MLP neurons of a small language model. Each row is named by its layer, matrix (up: input weights) and neuron, and shows model dimensions 48-111. Each number is 50 + 10 x the weight over its row's rms, rounded and kept within 0 to 99.
After each neuron's rows, "fires on" lists the tokens most often at its 100 highest values on Wikipedia text that the model never trained on.

L7.up1000:56 62 36 63 46 31 47 56 57 32 59 49 38 49 55 41 51 41 56 50 43 69 58 53 28 39 58 42 34 50 53 52 53 74 63 50 67 41 48 72 59 44 51 51 41 53 42 49 57 46 59 47 53 63 28 54 47 53 47 63 54 42 37 57
fires on: "un", "ord", "ed", "en", " to", "ing"

L6.up605:66 59 49 62 52 57 50 63 66 51 47 55 44 47 51 35 41 32 55 48 46 51 38 56 49 50 39 42 45 50 61 56 48 55 53 50 43 59 78 40 55 27 30 59 47 48 41 58 62 43 47 45 32 52 51 65 53 41 38 63 52 65 56 39
fires on: "ri", "ach", "il", "an", "e", "her"

L2.up1465:30 65 65 40 48 60 33 34 35 41 40 46 60 55 38 46 65 67 63 56 73 31 53 52 64 43 45 62 57 44 66 35 33 39 55 62 43 47 43 45 54 40 54 60 41 69 43 37 37 55 47 53 45 37 56 54 46 55 51 44 67 33 68 42
fires on: "ac", "av", "g", "ach", "ave", "ation"

L6.up909:68 48 47 46 49 50 54 54 34 50 43 53 43 60 59 50 53 77 48 52 43 56 56 49 49 55 48 72 39 47 49 61 32 56 39 41 47 50 35 59 53 40 64 64 60 52 24 35 41 26 41 60 49 56 26 51 50 43 45 65 61 61 34 69
fires on: " |", ";"

L7.up1433:59 57 55 47 56 57 62 56 51 54 44 39 27 63 45 53 49 57 51 58 34 41 65 38 42 60 54 55 65 63 39 45 38 53 39 59 51 39 48 53 49 56 55 32 48 56 50 47 47 63 51 34 34 32 47 59 65 48 57 48 56 50 27 50
fires on: " Am", "g", "m", "d", "art", " Ad"

L6.up424:50 46 51 36 51 47 25 51 51 31 60 48 55 40 54 45 54 48 53 65 50 63 38 47 61 47 48 49 34 48 53 45 66 40 55 46 44 30 47 53 43 57 42 54 27 57 51 58 51 46 56 55 53 54 70 50 49 42 57 52 48 40 68 60
fires on: "an", "ar", "en"

L7.up270:52 52 45 40 43 69 48 54 64 53 49 49 30 60 45 65 43 54 38 58 66 50 59 34 56 57 49 68 60 44 47 39 53 69 38 57 46 48 56 44 54 62 37 44 71 50 46 55 51 51 54 43 43 52 45 62 67 54 48 49 60 47 50 58
fires on: "g", "l", "eg", "P", "m", "t"

L6.up1460:49 46 58 46 55 49 46 46 38 65 29 41 64 57 45 60 59 61 61 69 48 42 61 45 60 58 54 64 38 49 49 55 49 54 48 44 44 54 47 52 70 51 52 68 42 53 50 56 33 51 43 57 51 44 54 46 49 48 49 56 54 45 59 35
fires on: ".", "th", "x", "C", " to", " station"

L6.up685:35 49 50 45 37 39 44 49 51 43 19 39 33 52 46 54 51 42 60 52 47 62 60 48 53 55 42 48 41 50 48 40 63 40 42 56 32 48 62 73 53 63 52 60 59 58 64 35 59 67 63 51 54 56 53 45 63 50 63 45 49 60 39 39
fires on: ".", "ov", "ev", "an", "h", "v"

L7.up712:59 32 52 56 50 48 53 59 47 42 36 50 48 64 38 63 75 52 40 67 45 43 59 50 56 60 45 64 39 55 55 43 31 50 47 65 41 54 54 41 64 32 51 42 43 44 41 38 42 53 41 44 35 48 42 52 58 33 50 29 34 40 53 68
fires on: " b", " ad", " comm", " se", " sub", " p"

L7.up594:58 49 57 50 60 59 32 55 40 46 56 42 45 44 65 45 57 47 66 56 59 41 56 41 36 27 54 56 53 74 35 34 50 42 47 50 57 50 36 39 62 41 58 46 46 31 37 58 53 45 47 58 48 66 47 48 41 31 45 40 49 58 33 42
fires on: "N", "ab", "og", "ri", "ang", "\n"

L6.up1212:56 45 31 62 42 39 59 35 59 45 40 44 54 51 43 66 38 42 45 49 39 51 59 58 29 58 51 56 20 29 36 43 41 73 44 54 51 54 63 52 53 49 39 48 35 65 49 31 52 43 56 41 41 53 51 52 46 33 34 57 52 50 35 67
fires on: "ed", "aged", " to", "en", "ased"

L10.up468:49 60 55 50 36 53 34 60 37 58 49 39 45 43 51 44 63 58 52 58 56 50 49 55 25 22 36 42 46 65 34 58 66 51 44 45 38 61 68 39 35 46 54 55 50 40 56 49 61 38 51 53 45 47 53 53 33 31 38 57 53 39 50 44
fires on: "ri", "om", " the", "s", "on", "ab"

L2.up1500:53 43 33 45 46 51 46 54 43 54 62 62 37 43 43 70 44 57 43 56 44 46 49 35 58 60 67 39 43 42 53 44 42 51 33 38 36 51 36 43 49 34 44 46 58 43 43 52 40 29 66 59 42 57 46 45 42 46 56 44 60 54 36 57
fires on: "ult", "ic", " disc", " |", "and", "tern"

L7.up1214:50 44 46 53 61 56 45 50 61 54 46 43 70 47 51 52 39 34 51 78 45 52 51 50 46 34 46 59 50 63 38 51 56 61 59 35 49 44 39 48 52 34 58 56 57 57 40 43 33 32 53 47 52 56 44 50 52 46 50 31 41 44 54 47
fires on: " a", " B", " gu", " F", " A"

L10.up1447:77 42 61 44 40 64 56 29 46 55 58 44 56 36 39 69 41 37 43 29 51 33 59 31 50 43 61 58 72 59 50 58 64 58 40 45 40 42 35 44 73 38 43 65 53 54 55 33 44 40 43 68 58 58 59 43 36 44 46 44 55 36 47 46
fires on: ",", " and", "t", "th", "er"

L6.up181:46 55 46 41 65 52 37 60 50 51 33 69 49 68 41 40 31 44 54 43 60 57 69 54 57 57 49 39 28 59 51 41 41 63 41 52 46 41 38 60 36 33 43 56 51 38 23 50 51 53 57 56 49 58 40 55 49 45 43 41 66 66 64 56
fires on: "\n", " information", "ics"

L10.up642:55 50 52 32 56 56 40 57 60 64 65 40 43 36 67 48 43 75 38 60 41 62 50 41 41 48 50 51 41 34 36 51 74 41 65 60 35 44 64 43 28 57 44 56 32 51 58 49 41 47 56 44 55 49 55 56 69 38 39 36 44 49 56 48
fires on: " a", "qu", "en", "u", "ic", "ens"

L7.up949:57 36 31 68 66 63 55 40 38 40 56 47 35 45 45 51 51 53 35 47 44 60 47 38 48 71 41 53 58 63 41 48 73 54 48 60 41 53 39 45 41 52 49 46 54 59 33 23 53 54 64 52 51 56 50 51 60 45 36 31 50 49 70 54
fires on: " P", " L", " on", "iam"

L2.up102:33 51 25 54 44 35 54 54 59 41 54 39 62 46 59 57 54 56 50 68 51 36 49 49 49 52 53 38 47 48 45 48 60 74 46 63 45 60 53 60 49 55 54 47 39 55 48 60 37 46 67 45 56 57 42 57 42 42 45 29 57 43 47 33
fires on: "er", "ific", "ur", "per", "ot"

L10.up136:33 57 44 40 54 43 58 64 51 63 64 47 53 59 60 47 45 34 53 38 40 37 47 35 50 40 44 44 48 43 41 45 39 55 51 41 54 54 78 37 55 53 67 49 49 46 54 61 47 41 51 57 55 62 53 39 65 50 55 42 73 46 26 57
fires on: " P", "al", " G", " R", " Ch", " S"

L7.up1238:68 37 80 45 54 54 36 48 65 53 52 44 56 28 55 47 34 51 46 48 32 59 41 47 51 48 51 53 59 63 60 40 49 46 45 37 48 56 47 39 57 31 56 41 34 33 40 52 46 43 43 54 43 71 61 44 45 60 57 50 65 44 52 50
fires on: " in", " The", " of", " number", " the", " for"

L6.up377:59 43 55 56 73 50 54 57 45 47 32 39 36 56 57 51 54 67 45 43 61 68 43 38 41 47 52 53 52 45 51 55 56 47 54 36 45 48 60 55 37 69 62 41 50 56 69 36 42 29 60 41 34 57 58 56 53 74 75 36 43 40 42 55
fires on: " |", ".", " and", " to"

L10.up221:47 29 62 54 52 52 62 47 55 52 47 51 52 36 37 52 28 48 68 53 44 60 50 47 40 53 65 40 44 50 45 43 41 35 36 47 59 50 58 42 48 53 58 52 47 40 57 48 58 43 46 36 50 43 48 53 45 43 49 61 53 40 43 46
fires on: " a", " r", " d", "er", " A"

L7.up425:61 45 37 59 37 69 36 56 55 47 29 64 64 62 61 60 43 58 45 66 48 55 72 63 66 61 44 48 40 53 60 50 66 58 61 27 57 41 25 47 31 53 46 51 49 52 36 46 69 59 42 40 47 51 58 52 41 34 41 47 55 53 43 63
fires on: "\n", "i", "re", "ro", "er", "b"

L7.up246:42 35 50 45 42 58 50 48 58 48 35 34 36 68 57 50 41 45 56 62 55 57 42 53 57 53 56 45 43 70 54 55 55 59 32 61 59 47 52 66 44 31 38 56 57 57 66 40 70 42 43 41 66 66 45 42 50 49 57 31 39 51 43 39
fires on: "ah", "h", " inter", "v", "ow"

L7.up835:48 56 34 66 57 53 58 55 29 53 45 54 59 67 62 76 43 54 52 43 42 55 58 49 48 49 52 60 41 52 51 46 68 55 45 60 37 52 34 59 55 38 56 46 70 53 38 37 45 37 61 60 35 54 49 48 46 52 51 53 55 74 54 35
fires on: " |", ";"

L10.up833:57 41 51 66 70 39 55 48 42 59 59 51 46 49 64 37 39 48 37 55 46 56 39 58 37 35 29 50 53 40 55 46 39 40 53 39 45 54 57 44 58 44 47 51 49 62 47 45 60 65 44 44 50 36 59 50 63 43 46 57 50 53 52 36
fires on: " d", " ab", " under", "f"

L7.up1046:46 52 63 51 47 38 62 38 54 60 49 51 53 37 48 56 38 38 57 47 27 55 69 63 56 48 64 54 43 58 67 55 59 29 47 47 58 51 64 61 58 56 44 52 36 61 55 43 42 38 64 30 28 32 41 56 53 46 54 46 44 55 42 35
fires on: "ur", " r", " her", "ot", "ow", " a"

L10.up1300:49 56 48 59 62 47 48 55 59 62 42 49 49 51 44 53 66 46 28 50 63 35 35 42 34 49 52 37 41 39 44 53 43 47 36 60 66 62 56 47 39 60 70 54 61 40 50 68 36 27 51 47 48 77 26 45 51 48 63 47 61 54 53 65
fires on: " K", " P", " M", " Ch", " V", " Sh"

L6.up864:36 46 56 48 53 48 40 27 50 45 37 33 62 48 50 38 47 43 55 41 49 34 62 41 22 45 55 63 35 32 52 36 65 68 64 41 50 31 59 41 41 39 46 54 58 49 50 64 45 47 36 44 50 61 64 62 45 47 33 31 40 44 50 52
fires on: "uc", "aul", "at", "ert"

L6.up903:53 54 48 33 48 60 56 50 46 50 56 41 36 40 42 50 48 55 57 40 50 30 34 41 58 58 53 58 50 47 60 45 48 44 48 52 55 48 45 57 74 45 46 58 39 60 49 41 42 55 54 83 42 46 59 42 61 44 45 43 60 47 52 45
fires on: ")", ","

L6.up1522:48 60 54 64 47 54 22 62 48 50 43 47 45 51 49 50 64 54 56 69 25 59 56 48 51 53 45 52 46 47 41 31 41 54 26 71 52 52 50 54 49 63 41 46 62 44 43 47 58 50 40 74 36 66 49 53 40 61 53 49 52 38 47 44
fires on: "l", "s", " d", " of", "b"

L6.up255:48 65 39 46 54 43 55 49 66 54 37 47 46 44 50 46 66 52 54 35 54 38 44 70 61 64 51 44 51 34 39 41 61 31 24 58 54 44 50 57 59 47 56 47 45 48 61 42 61 67 57 51 45 47 44 45 61 57 58 37 50 37 38 63
fires on: "r", "erg", "ing", "ar", "am", "ist"

L2.up1252:35 49 51 49 45 41 30 41 53 31 52 28 37 54 46 57 53 37 62 52 50 46 56 40 56 47 39 53 61 44 43 30 59 49 31 46 62 53 52 48 71 40 46 58 46 47 49 52 66 50 50 50 51 55 46 58 43 67 40 47 57 49 44 34
fires on: "pl", " disc", "b", "ruct", "m", "l"

L7.up1298:63 41 59 42 45 60 66 42 68 45 50 31 45 28 54 75 40 49 45 53 54 52 54 57 57 43 49 47 49 53 28 35 45 43 47 44 45 48 56 43 51 48 64 66 23 43 41 37 53 62 44 55 38 48 52 46 46 52 53 58 46 54 43 44
fires on: " of", " the", " at", "red"

L2.up674:46 43 48 47 23 38 45 33 28 47 54 40 47 66 40 66 49 38 42 51 39 41 45 57 46 45 33 42 49 38 54 45 46 52 56 49 41 60 57 56 65 54 52 56 41 42 56 39 49 40 57 48 44 63 58 58 48 68 53 52 52 36 27 40
fires on: "all", "amp", "b", "ond", "m"

L6.up4:42 39 45 51 44 58 47 51 49 44 46 55 57 57 49 50 63 49 49 36 62 44 36 52 59 40 45 63 36 38 59 59 52 50 65 47 43 50 59 31 53 28 45 43 46 38 42 37 33 42 43 63 48 52 59 50 51 28 64 39 43 46 60 45
fires on: "B", "b", " b", " sub"